Weights of a small transformer language model.
Size: width 192, MLP 384 SwiGLU, 3.59M parameters.
MLP neurons of a small language model. Each row is named by its layer, matrix (down: output weights) and neuron, and shows model dimensions 0-191. Each number is 500 + 40 x the weight over its row's rms, rounded and kept within 0 to 999. Numbers have three digits each. A neuron's up and down rows have the sign that makes its largest values positive.
After each neuron's rows, "fires before" lists the tokens most often just after its 100 highest values on Wikipedia text that the model never trained on.

L7.down355:516470540481476525501573503423468477434409405557497494507486462543433493380576532470477446423451491503426473522521564475511483504550473470471493480450461503485490512483461451516514521532453536503512475519447511527488481488439540521460528523476498507425497463513505450452515569457511503513461387482535458588483504570488559461482499491505462572532453458483540448458469533472439500526471495514470487443516499491565486425498501463451475576523522495380532525550548554489510471413597519513519518558528555501502484490487519516432465516496504455539508462494531557499511502474462501485
fires before: "\n", "=="

L7.down221:546540505469481462513472588486492538489600460469456467476551543538480510452479470442535471531488464500510468448522509480516538463498491526530433522526495429426454502490487533564467467483401482448562505496555462530460495446502508539529403465513472542490540409488457453502567467490526461540509477490452576458538585480571453573423524460520513533494547540455490494526554559515503516449399494508479539469474510494478474521473487515568473419509486525402454527515484497538536517519576503473523513403470500538516535545537527508526448475461543436477493471485509510485478444523554571519
fires before: ":", " of", " in", "."

L5.down259:490511514436490507484485485531533606464477491410552479486499532481505436563496481509491507478505497481583477504563500492527566600504435574479489483457488529474491525481400449523462464478456544566479501575483496479552475569523511505542490552462519384548505518426495451500483559507564506520536455450516536524546544538468513495516477526526472471520579452446498458554538504467516539541471485551513494504570534502518542437503569501538470519463541523318501455534494460524506539493500539476509557486450492496470492485471422484462554440495466497508529530494455525506508451495441499500
fires before: "or", "ed", "al", "p", "it", "um"

L7.down260:506528517527462445542529556484513451466560484533578524496482434540450490504409452495568525522494408540520505456484484489492492494445498498447468537487505547433522489498500431506535511560522445484534480544457477450499511444522507446516544538474478475555505592484475569446487530464517534501540517457390522486454459465473449479456469531470473475508568519516506515451597492440524517499559444484534527454553536534512467474581517447484519461546484493525498556476537526464449487426557427456530551456457510403504508496529510494470470533498463558506539470580437396494446520551516506518
fires before: "in", "ect", "end", "oin", "ro", "ear"

L3.down39:578526543534472537479512461485552529476550566513499522488543474533518466568421401437478448468563476518466510494532494525532547555553478572502421440533575584482570488486427461519489512491574476543536495523489524433532488500553522528509467485497491580492479485486475508527572417432479485480455462433492542513536523531487544543531481499482523449468457456458545490519492412496514500504484511537521500487534513562466500556435541460433505417533499534526506523477432563582487513477486467548464484478445460513525456498467539499466483387510497477541496535501453467566516455455482529561
fires before: "20", "9", "8", "ic", "p"

L7.down137:541485495544450494508473459488472548454407464496492499480485540492477505554516483535577475508499460491502471499447464528463475446483509535489505460460500483518486474590501499468412473548502489531461488501531596440503464518485511442509535467519477424496495445548488513451469505557499437527462473502522564505494448477454483559545460494544497553523462495528464428471506576564583484460522485532526567541441475502491479567487579545364475585485582504396547491507484628490507550551535507507389520545458501495528483523470502504460502502501536475486487467509459463452480505529546493479
fires before: ",", "\n", "."

L3.down314:449451484512508456470460440540425437537493462525491503542543439486491503511496492492553549531534537458482480514514556545436502522503487533533534562588519531416448471490453538485529470468523540561524483525539478481525536434483443579505560485498435504484514493586570521533528551463511438494450516472502562504481528480501523484466458463491566522531488482472502541513499517526586535477471558512403455555536443506505497483497484626412556542489591458450531421522556483482485467503539473472533485473527514505571492509492542491569471562459523429568420522457495466481511510546504530513
fires before: "s", "ed", "ing", "es", "ition", "y"

L3.down52:442470499443507521517575548437437540480461499519508547544432484531530472481453523568530517546536520483472481475472432471580545527513474589531520520499453579486465505445484495507468452461442524473580495456498494544480453520424459497513516488505462506504541442537553514534484548498517487490418519460500496486514504464575500498488511456417478513405453505470530534524508532453534468474550477572461488491426591516559496491532445469504500579482553528480550465497465529506478519438409520578560433538486526458519561465514482504494465532437500529531541436585564499510450485549458498444
fires before: "w", "ver", "d", "en", "ly"

L3.down98:476528548539466444451431464549432414549489589539472552498579448533488502490532514410479500525506461478447490546495533475518487508492447548505460546521463498423390479445426543574517514415558477408488482509485557511547476500497510494510475483473486485463490554515564489501478512485440438482476542511480530484519509478523461483513499398521455428490505557525489515405468495513491452430511513488470514539495526502531524504485545521464491534474540514482491552510490495549478562483480487554546513552468491550520504520479478506440416450547538550565499553563577520511449552550423457475
fires before: "en", "w", "p", "ed", "s", "m"

L5.down170:501550510421431461503520552470512524439531498472545508532494502488486516554471514527484538421483547494502575458479571474496452547427498450445446488534562536516490532446493488473442539550435493466508507494515541530506562513495424534476507496473387442486522582481484501457494478491553563560534523530501462431487452513533466520461505471511540543486515460493463516471489532562510485503477529480417587440553581550481518522531501563441486460487593480385481512522588511480485484479532469480520453516472554557511461491478402516472504468514530483513520454489380475496486492533528465505
fires before: "ion", "ed", "t", "ive", "ing"

L7.down235:475479427472483517488503527496534488495567495466503452488576481487576541456553471528474489594543496542517549512569487489537517459547447495463472481485502509516380543496516498489570448508530461517542516479464512547527541578445438518442536543482516488483513470568517474481482570499540503532531501485499489493539522512429500436574557435476543465563453452468533489526517529399467500532513561545445593431529473479559489470501519508518491407539437559571552501491416462538498454508461473545527505470500488469511510487580573432503564510421477456513526477530523496468499493468451504504
fires before: " 201", " 18", " 202", " 200", " 198"

L3.down356:465513491505507516468502498483400455609507519461433485520451519482519531515486508506514459500530426528483438572466451506523436482546449542492494458508474493515491510555460497461514523525452500499525599528480554578524509485564458504505525515487503511447449479523481478533452515435500527471575446548474464453494464545547479517470476441442448472495560549540488472490584399468471496477417477470503445501510484527528528460445545466527520592475522492433599484487441509479549473502438545577572477511452426500481477527544479517486504478480508428529456523459477434452498472571537453553
fires before: "ity", "ion", "ic", "ect", "ition", "e"

L7.down330:453502488614501529464507502471561511529562449511481432493485575476467575524488475567494473461473550537517513553456490554476476489514460496536425482522535599533479484495513444577462480525520521571506533501460489477501536445431522462458478490503577437467461432516485603527478468549511494411431452434477472635459536494507528458497548522589504488516474520493522506476465505488556474462559449456495486514557454439445509504489456555525462482485478486494437448523509492492458477496541507489513490521460507515534514503514504523504552465474573474521555502493516536480453561595484577507
fires before: "er", "ed", "ing", "ers", "al"

L3.down106:517468502448472576533489485459502521566452568484483456487434478520475499533558558455511445463519498563506544450473553472437428541540521466448495579496508514492485506449555428473530456438510485483515498489489526547549534541541436498563504542463454531499474404471563517467528497541516498511479515537513562533497484486477481563478546515391449516476462496508484517525467488490589480510534491500552413445539424453485570427566440515500535557539456449538469420531445513518531444505517497479531554471496497487588492519524509496505420502543601490536485493506448467494483512510561445517
fires before: "ed", "ion", "i", "u", "ive", "e"

L7.down193:525492548480565517539517509412519440492451532533558461405491470479465516540462476503503485506523515472491527518498560547500515513496514415537446489457518496502528461398493508491518532523470418403581558455470440438502524481494499447550556475556431496610477535437449484420528501514537456507473526585479510524554520508448525461510481548455513554528527537429528494545534530485435500477527516475513546507480521457503467531483600525486525374494547473450516565458513483503502498522542532518476440488468489468516507548448435556462503475562469514508449528531544530517440467528524501499
fires before: "in", "up", "ro", "b", "ain"

L7.down246:517520533495483429532485423521552588591534484471541473518529490534529501453441552514470504564495440494515512576462453475473497496511508491490491532529520491463484539462489525467494563512458488525470482500519533537473505439552489526521478524462524560456589430487529501515540504530505622467463517478508566534576459425444580536478447489435551488457470518459492464533501531502510480468429404487470470498528483452575476555497470427455514550462477475440520469428487543549557441585522492511558547534527550507506464454536560562525547468508510458500471533481515463454431427506521482487
fires before: "e", "ep", "ust", "ia", "ic", "ational"

L5.down355:465546467483500467421550526525460515467451448497521444470507506464549508582416484510471507506498495451503545452535515499505475496465532462509507537455573526496505474527481455512526572481499530575507541516516461518501508427459555547494537405496509483532483514517470514447567493438486501486482500531529522424513506490505576516487490453550527502514503582481488489455459515519455499528430555495463510540570481449432543550534412486457485451491417482366479478537446546473481436512454428504426478396485468549467467493478473530471529476533493557489500451369455560490483506520490485519
fires before: "ed", "ing", "er", "ers", "ment"

L3.down115:476448532507469499466494553516348438453525518520485452433501514555485561429472526544447431510492576521530476463467575518433495489462471498484495513496510580431476505394490480501512504441502528566477482496493499501537505509493537506535582505518516546446467419505497502486463547505535480494528555530507549470519521531496477513464541467498508519525422464515429585531499543448465485518532529489461475502584459541513509478525536582448510456483484461625513471509506469504545396443585498457525519448474452464545476502500544471540517524474522502563459472463509556515532495531503525550
fires before: "ed", "a", "ing", "le", "s"

L7.down150:497510506494522452495501418481452468513487507466453537534503525504496524495521452505529471502509529474539551482500551538500505515589468577520499510522564541494544436460482450503467478450565491455489596500508446542514567507487502477514430486504424502538510504504589433487554437514469471490462457422502539493500557532496500436490528535495515507523476516499518476571514489463356521534467477536515500490545477540567514472562575504500479401471505528331469486533442495457541503515492552519442549471520482460467502483491590520489496520540507456530485443489458558458425496440510517547
fires before: "g", "ial", "es", "er", "ed"

L3.down191:530513503521498474539511529511495418478539455545522488573518505532526520436452547550503436512535537477490484555434493480492541509503519531468507536517440493528432555489492442403542424526482497570495438478504469533509481536446472443486508535528483402504434510494458505501490558526510453468507508536505452526570517532564521541454579481566475517497532465532499471488473468442460507528507548564501480523445477564570514481449499474573555404448498499455499468430497627463479553573491505506538533456519465539481511441488593488519466461479512433515561529484509493508495434531518538588
fires before: "ed", "er", "ite", "oy", "ated", " of"

L7.down69:434508467462496449474533481478547488503448551465547462501491476514507524442560521434521494510523476468482456526505561486467488568485516473445477555484524479500515516491529523476495445483403472469460498456449606378492559527553475537506524421498512493456492503534537509530464564525493489488444493517516502473514626494499514569573519500532498530494517565491467490500488543466532534457545497520506506555492500446436565523530499491482534523562479510600536518463502521478566464492547457479517632522449480529447522531502536375544500467512591524494459482497517481504498411492519545566
fires before: "\n", " The", " A", " He", " It"

L7.down6:467576547462514437451496518486553478478472494423591507514457435486533464544505505530499492501519478452477545472471505528510455487529589449434513456478545499463599442535547529505453544413486460504432432512531441492453520488480525513408435430469535491518604532489465538481485525570449458537466466380458450553525504493502540470523470504522533546495511563487548514482478590517519522439460494476490497491593532476412492487518492571459539507454513471432506485480526495488501534495520507499508532545523447544484555514480498432502483467526496490519529572511553477517505514522532444567
fires before: "\n", "ult", "ident", "ord", " August", "ce"

L7.down262:470480413468542554427458487497564468505473501472441466447553513575556483610438533499512538567490524506488528544543547397485562507434479408524459530518529460495446498482530542546454506477543529533529482435479545496519459538512483484596545562598471542483502492550534523459434504531467466546552507537592499435529437531505449528533498475479481490496511488566506505512510486524532479406536491514491556446450461527446545563530539496536539442506422516495459526498504543486436455500492553512438528550489534492519483534489526466467508473545565493479462540492444531524520499501526528505
fires before: "{", "y", "le"

L5.down6:518532550494512439533453528515659600517487486517435467460532511499484557467509596437548530506491406464424467492501534533529496434486513508500566501505494518414573542525520431473449559504557501415546497470557419502504473488535495483456486510466527510492514523431500572539475520478454455465507458504494512509479491510497520524442512470597466486445469486464500443523492485542483445488498407463483454542503530530492554513526526468546543477528513499466519429517495498507398483515428488481480470449571534526447512527494495454558540475530488440451478500507499529486551497440531467513
fires before: "al", ",", "th", "on", "es"

L5.down258:534504487487464514533541500543455494523480503488489442489481508504447538521447436484547543500588511463458498470518566576561414524595512524484500525470394480535520484505581466493512484481538449531436606515556473516489487497490485469426473456517523465491542500477411499463510488470467534482551436511485491531497471468482448455505514444539513539481456528548533505458448488488501453446486502429441522538524500524528421506507509478464417540439447501370487457504523484447471528514500478438517500517490523465436536593481507590505525478498427431478519586534506515429492513466459498498
fires before: " |", ".", "im", "y", "ied", "d"

L3.down204:485506489510504558545561468492476493513535550426493528504502505523514450504518501473542543471558576448459518491552558471536506509478503511523523501456562532502549554518505472540511350460436466528459489508558523383458520521453534548510496458410482527545506386523502545509468517443453472499516506551469485505488517467491592517515480542493517604442554510428507476533531504525531530472537487482532480457448497478519544472494530574497471456532503489526451502473472551507438511407494497515444506434471501525478482514532542445571557468462494508466489492463467414572497478475474579574
fires before: "\n", "'s", "-", "an", " of", "ain"

L5.down60:501441500504426484478459432503590458478456540501464504467449503486546485475504459485571496551534519472521487498428486496434477456494477500577499580471443461443553527456447505547521582504466546479496491490422562524474503444472517490451452480467525423466514488478544446460521507471494561474522494543490474537514462445484556501535523558542533498443580452536528508556497563465504471474467490472472477506502562518447573468547511446503471434544537486402512414537515463539495411510456497463499514540483540554497529440476480486556507597432503482512584478468439532565460473485500518518
fires before: "al", "ia", "ian", "es", "a"

L3.down174:475504470473559538510489543511582481516511453501537508474486437497539483514468507398510491557447484503520489504466496466496514469490447482424474490507497501498449489510498499579443519507536432591444530534516581511454505494456511490545461467466481461485525492495490504564468512515439507484539501535455505445520488510526524528506556485493482505573601476556511464462505489533495505415575467481489541505459514533463520466477434553541531283502580523469446464475486535521461484530501529508426580546551420506512527452529481472517550499468500447465496474553444493495515461548538548479
fires before: "2", "0", "1", "20", " |", "19"

L7.down165:513572457462566500506546506499442494431539533453527487448454541454444524508501497464501484461494501479557444425535489471569457491420544423463508506489485530451458519482539533470450519533515427424485515544428472474521525528574572498534494487504522451554524473508473450473522530567544538397572468474454529545425493529526545478523512472464485556491468486542458512535522437450549500543471455466452483470568512402501484449523497626435498510524510432431592515513504524567474485518511478448496469496512484506469463465465436491472485515535557486520470485467503555527497504520537507552
fires before: "\n", "ed", "ing", "ation", "e"

L5.down349:455487447528492475441540472541545538508530517530487493551521554473537536545522468585418487550520543516463464492511536471504489488461490514521554506484514492505518426581508501516601546488525521513491485498474461518465529477541559425460525465553490469494519509529490510433491549527485453438435534456440494472632562514497536560566534485522483441558408514457501499518468463484555525528464497560480520552550486528532558474520543492474498462508534479354520499563390521553509473495522549503452494478404434513475471501490544477492522456479517461530494530479491505443436507531496578490
fires before: "er", "ed", "es", "iv", "al"

L7.down119:486497524486555482476499473546612461490521546522477487510504519536454453520529557551532464522478479533509540479474572438504510447470449458512527541533480488519414442525553507498533428516447478511526480445523479469492486477513474521507381498535469526507580506486529449489509475501476472476554586482509466548504613426497508523532482477509498506513556545475513466544481423529458496530445478517522511474444427465505490540496472494637527345500471526477570488496468562537474515463568496472538493529512484468468529482470489489541440442492472459449493510422501525525496464462553513419
fires before: " of", " and", " in", " s", " be", " from"

L7.down380:464595425502463529432506525464425532481567490516497465485473533506513472532581483497547493514571504482473542550557515492478475521560516468523509513513458521509517490507536517481503504468499473562490439514610470525452486455560510515451490461449499535546519477567567471473606497423582550457489475540488491489562532496469440501420541506493422572582509590507526565530527521515498563505478560489479502535485468501544473546487484471520460517525500541441461495505544466518585598530503508567443519559497464478482510459510481568491459507523471505528486465491448444485506545411543500556
fires before: "l", "le", "ber", "bum", "or", "b"

L7.down333:453534546481479521547490491436488570583509476550448521505509516472499481521542500451557447448505493505544463462602513474562445446515449561483468447519478470512517462497504498543584492532472479531522484503497502528510482547496453495488478566500481488607489429458433524507514434528532442460478527519424535469536558431578527458474508562470509499554504569522538482521485419484465503493517538481561518482554488584499460544522512528517421459482498571430513534511439501456553560493505516458488549460486502482524520476483497502476515437517478467574493411513574559498413526467564541442
fires before: "ers", "er", ":", "ial", "ry", "r"

L3.down23:528511516506539468540525504520521451476482517506445460506433431566475513428458533550496524486540517479513481528461488526481559499476521472534449560462537546592485459454492445482459483557513467478451543463506484432449542568515460520468521453525423479538546524462601513571493547544509471513492441540471521470499547519525523506462427515442470525482472539449456487510556508487580525481513504510487446498506414456495603449476514517516481515457483438384506513541555556483513539562443523469441515488386526561482499454448452535490527509536514537514455445554420502521488526557470495495
fires before: "ed", "ement", "n", "ing", "ial", "es"

L7.down8:399555469595502514465447515499443467500545508522514485480518452495465457458497477457447464461503498498581577558551438497516529505497506507465480493493512478488465470497423557533482541508529486504535493503509478465532452550530452515438450503515527601524504496512583521489506527520492569523508468513576460517523477523458496538493486383480452446478480531525523564503529589426515508559499504465491445500566510462548511494556534532490500458460459550536522483421500644493493506472560503455482474481498505375503511493475573467447502494571503525524566519452520522497517440479477561531
fires before: "2", "5", "9", "8", "0", "6"

L3.down183:456517529503432451537503476441465514526525420424570433512512534468488468495511528516563473552488522486496517500579509492490559479492536445496498518418565453429497458520485532488518534508467471512545517498462457515559531496529500534501514525560504534520437490498518477454473549474454541571590479512519529472521405560437524485547456531461481571555488539519459529532528441516542547574521498469563479439528543495509496506549474491460589492482461449503485464490501474529432503494458510540485444462371546492534478535515558492557468562539462465467457539423466446505479588526543558468
fires before: "i", "le", "ant", "ance", "able", " St"

L3.down25:511474465502461436571550460582510455427479494515535488524452511465483466443530442533542516492535514535490494502548531477508507533481525519421531476590447519517478534519520508480504511447501448506446573499494485502497459495504547545460512531479550404556551513498444462526496478518488524451568485438478425529487522466491464518480460494492509511533518465485418502470601462541563462464494516596562483517488409573426501504483500527563431539487510484462509491533515386480543516508457465499517553567501489551495500540577471528441573466466411464520507462469590512510537512491545507556
fires before: " /", "ical", "ic", "ies", "o", "iam"

L7.down131:495539496414494555562519455541435410509494464489479497465405457464494496489508554538495462544500522515507492525542526511526443488521439492487535526534541420513450575530535435466583558510546481559542446533493522519532480511435519528517479471483466570508511479500509516483524498547564519481513461477572423490535421543493558543500591545495486490409501489516578504507445473504508512466486583480548479584518483592523510489474431471447517591545474452443509451483537512561504500487478452539499522548529492500479471447517465592504490541430472540516500563484519462438499514475444492518
fires before: "e", "ion", "y", "i", " |", "in"

L5.down357:452460409480445464526528423485465463545502484466495447494508546488519517556545488560527482598507471560478496586538481516477494522441535532491436473462493526528486468475550563435440519495468458502552534514461524553464609463458470477467458514516536474531483473532531571565439552490447533557565521532457463504506445580493507524500500509503557581523526556472557447524531528413533544558475496459478514474617501424517435542446452514566494504462472408514498507532511506495519527505526529511499472463486443563501529542533504512490511496523508483476479553488470421492512486558535553500
fires before: "ed", "al", "es", "ch", "ing", "eng"

L7.down230:496495516543488482516513506557461486590457480583442587452476484534548550436488552526471522566468483529476510498484458459481465479440518487464496486585473436431433505530545529508555420464534442508468477483515529464511476466488516535530473488462573475448545485475505480478513588515572464543513462452542483478501511507463515517500419499452444433520448451490549509487495527445532550528524448479501440494425494535537486513467572442505494546533453521604461511403454462513451469458472490501545557461536436467475548461587529590493509491488536516494505501577525526470515516529467508552
fires before: "y", "ia", "6", "ian", "ep", "y,"

L3.down107:498461540461486511486488480508460465499500470446509434466470481536512531512427554482484429509440531491500477516521450482522523469548559525534536478484469486544524485571384531463515479507531499473470519513470492509475514518540500460494528522543511485494439488477491462504510524536511477502494526496534498494503477507463496502500518501489432568520529532496489465515505531497548460537517464512515487432506487492486518512496496511543534414497505518165574516530502476499595503537437530481500562450508480494522511459555474476489495496482533446439499451471497468471500490490515507523
fires before: "ed", "s", "ing", "ative", "ation", "ance"

L5.down343:491530429484491444521427551574488500504543496529454463476477444454513545486537494473483542508481417568422588509536493429410514460509511544464486515503447504484511498508525452513512523438595533555507501456544441444600593471535514481481535453542476466520496519461455454495567496542564477531548526490463479493462472486502498520396528481499444474562502551471505522497493529471511452514494508538513477523510555510501522391500460505546554449517459512474567480460558496578528514557511452446482474515482448495528471558497447568495494549470487545491498532489470516456429437587485522451
fires before: "ed", "ing", "ers", "er", "ent"

L5.down56:505412515469502543476455564513536438522441473505508451467512470418522602487469489518508500548508530528589531565477466485549574444544517531570498456565528492460476455481488472528470471523484481512425462466540489486484602493518448519453472452505524517488438539483466499471439495467514520515545546544419439477513505459541541542526523532505446527540524455566555496538459462477502438552506514487539479505460516511521467479494516564441489318503561503418527504533507493489511443547509528527513550555526458556499500526585529498461484562466475445506512436483469513513495518519502507489
fires before: "ation", "ed", "es", "er", "ous"

L7.down16:518509465479562399465528548534455541454513484581463507513491496523530545401520511507500541476516489498500546512496509579498460567469467519493538420497497418512498496566496512432538531540474505555494465550482513561544499464504439489482536484443457582479483478573569565481542465454496523508456528514535454503508484518516522474551441532534521488625539547550513502605479466480462541427491494535527473498584493528495486483436486481520469618499515496613418434447472545497498442471454511499527487483533540510476505483480555504569554476495507464505492531523514433450488504532515513495
fires before: ":", " c", "e", "ity", "one"

L5.down112:467511512539490462441467504509487542475538571453530534466535533461567475503432532485459488519451509466553473593503464565446558502493435509421530547584479474539507444492470442452567496530526487517562462520517521518511548461547517497518482526464478465548499555512529515525528433565494457513502402530489534462468467553498573436436520518482535492509550486508555475446508422526520526538463503483555519451500427430498528496474536487583514412482489459523506533446532570549495482468489555540527516410486477456497429546481585474507505525632450498486489522520480512497506483504489554466
fires before: "\n"

L7.down43:452497436533559496430553511493420548476480470560504566430524452514523501500484516509500464490474571477469514419445541569490476454518438507537470508576505533445424540491456528567559449517460410585501465524463480473488501489509523490501419483469420473537496494519473526512490496459529489463520505502497486460432500472471575477534456492500513496499515556422464505512436469527442491554513509547483495544486547514486478410446517516465532542440527482471468532474478541412408555481482531587511442549535522583516510539536460482516530449479463508505531520460560488522499537431430475438
fires before: " |", ":", " (", "one"

L7.down94:512550486465457547521472519581400452500464524524466482498438560498490454444525493527507509489468557542557509471505539458524511534424472509497492501428500473454460446516530481451493489537497458511462441536462567522511457463548477477550510525444482591550546491508511489509465516472527469573525516443471551477594431514422470527485468562519513431486458418508424518522486522540500541360450489484525434495430489507512546530485354490500502486461546534517422514498489479523494482515482491575552519557520483510503484438478510565454502505478524502493488472527499457449565525491530544497
fires before: "ic", "ical", " (", ")", "y"

L3.down332:522476497461427542495476456476520496555492533534521508518501483560509444482495528513535495470497417484477449540511557528537501496483446534473482469477562512480476481500539560441485463506505451434587475437531534485471505494570600482480514499551512476506539499572433488455516504446511453585531471481553504540576503484465442537564527486558394501492539538515471433570416537499508490468554542456428461468467549502521531548448587463478506576531578581485504537505506489500488570455466535527502530489525475527492471510488472540507500556520531540453527435536394540458502555550502455502
fires before: "or", " as", "il", "-", "l"

L7.down254:481512521509468494540529498558535470473474500498513554465573469500435539521644557519461480472524500487526521536509511533577446506524452521508484480534494464456488447461516522477489477525449498539517468442514508471585575468479497481493550489492512551469501473517477509480473532435435500529532500466518513522488455522466593516485498515574470553505511448491535450436555521525524446589502538461465494486503529434507506601509523555558446361510495562356519518484565559550499481444479473507475541564488477490491485460495483419557486531532501529503466540460426489472448530470509504510
fires before: "\n"

L7.down58:512534458550541438475506477478529516497451484585471478549473463501516512483413465436557478548482510523475488506487453487593446556452505510495550465465477501425482496553548516482562512474500540504486475465470529532554505447529425513467485497522518406510475544544559499442508550526588526488473444565488583529532450450519548469475469504517487527473460544516516517518448454472492509473461478525443455523528549505519502479630590496430455572505509444521546498503515503472528479536512527546507522543459551528525504455472484459481559435503610474506506438451473496432400504510454543507
fires before: "ed", "ing", "ity", "en", "e", "ely"

L3.down338:482472510461572408523488532483482400529502489506460555515532520477551573493521476549459487473531510513514498448551546514411485464498434526503491496490550502481528486503496494529477475498515466459439488480451418498551562488485504463481526572480487554522506490460448461474510476427528547467496473486560494509483485516624566474485529482509506489470466454520447507521514470463491423482472552428512438521510483486561450496444469500539508500527535415428558509545507453520505467528511477531471538376465508423595470520476467480509581555563507537508405563434492485519466411484508515509
fires before: "ed", "ment", "ing", "s", "==", " in"

L5.down98:434445496547486488516447487570422524481479502528498550466408534468524542470532521476453552509464493513506494467494445459517454515475405481486617512499475522489459485514475450468436570515526486507469525534486541471483462493493536518522469531464537477515475521521521501456442508491536552487497550504498522553531483501542560536525515493480522410465466487550470474505472440505576568532481508554473519490509560445513497423492519485428541628572547503427477542506466472603428517501478492451505465458467515427492512448513447466454458501483457480529622527496522580509411505513504495518
fires before: "et", "am", "d", "en", "ight"

L5.down251:541520480538432449498493489537574500477439541572477519499491472497538518445545482462544419501472502552536454492463439488504504475526499479497476549505492520461515555600510479523519441542494423577473494491508500429443516514499581555502480534563556548513523562461528465475523518447492482451466380473513497507523444573493525545454492519470423533536499516542424515566413488529441533524496500487505425443515483498519474602452445540471515510492488421427486486523474436488522492568499511524430490528570536480547519546529545469515527521473575527498457512497511433432468468461478510504
fires before: "ed", "en", "es", "ing", "ton", "al"

L3.down172:572502444456491478484519500544547497453450493488429516423556606437502523543439518504438515488503598522496459541520610520552470526446498565438501522467487482515544474455472506479504531573555468424494467504496478529527483482548501538491489533521477464504494512489432531473562432458531464485528482565526472466518449522476491515475552505514527507513566469538497519512531514430501494535487477444513395484466469510512565490439494565481492546460438475574502485513484513503431466498448490520405469471550485459490540396470502535439543449480550438464504493496530513529479442437568485441
fires before: "en", "s", "way", "ed", " as"

L5.down217:498522606466527560456524451465499473552544503508478499544505499499473609516507490461562531524469472480500522490522476477492559551473515559500472473540564491476490469477451492491548485537471503589592456561553575498544459450467517554507492545461502444444570464513534499449440486536534520517555569430492544483475461528501529456465549510481461497619456432509545564514471573557452536492529555517549564532484522515557549508439490454477561460466552469467467522520542487460494485506551453545499505496536465544521498480468488500571530405502544571488485501523519510451556486482545454464
fires before: "\n", ":"

L5.down323:515525467483549448500485524552510521526474508530479557476484487491466533527473510529593484444439420533487501499564513421409419477438484519476482446443508545472521536435520480569438511486585519492507487451439492577531502530491460460444457560537528478522518511500520561510429500517430523523519482479507489512487486470475483567501484504486565512503541497531502437463481528491450466549469524465480498504516508470545538512462493516489501560552481475328507509549468506496555461467527505475510501408482455509523557434558593532576442510524498589495474555466431443466478491489471475520
fires before: "ing", "ed", "ur", "in", "a", "ision"

L5.down352:520458543485550484446460508500551544463537510441574520529556496492500573520499485489507514624466530473520585540522504410521500458480453531498565552540539530463530501502458484470446525523496498519516411513521530489547524508442531579456534465458483559481472509486493518451461436483510577567482490523534521405516525498520414519582461438462550435517508516496462494538552502556526496529496497533515509457491441549519463531467525520556473419493590530446536478548488543513432461507512533537464507580497538508511457479555439490479538540438555525513518457485471465490580511498470518579
fires before: "4", "2", "3", "5", "0", "s"

L5.down337:532497566492489433426467494558466378541474538474550495567476441484514567492485554450575477563513492509513476556443586468550516517566583453467499431539527529475506553593441407469523485439506561530543497470512513506501472423531545513507489502510551509458534550506507494498517555539545509433524517478502499504469546480522609488544509526522465508498498504474544480533542527476470498458471437513467500449497481548447556443499502509552537409510409541501481504503541613534568463530551507523479499411552533519527496513506498502537486477522495504493512482492489470423472482515489518491
fires before: "\n", "ow"

L5.down208:496498504448473464503468506529541603592523470490482470399516509499496388535514455418411571560537542479493533495507451601526543549501596479540523499522550499531444510458503559511491487543538455486488521532497511537463529473531481487519439472511495490486512521405467489508564489531478439460496591496470428551475452559531496537476493481509532536490508456486440475537515440534524492574476444482513487482530499502570470517452418522481478376523510491492562478467475457560533470476524548493472437508487545530464495474491463488426562475438487485471458513504539543472494553476491529487
fires before: "ing", "ed", "s", "an", "ric"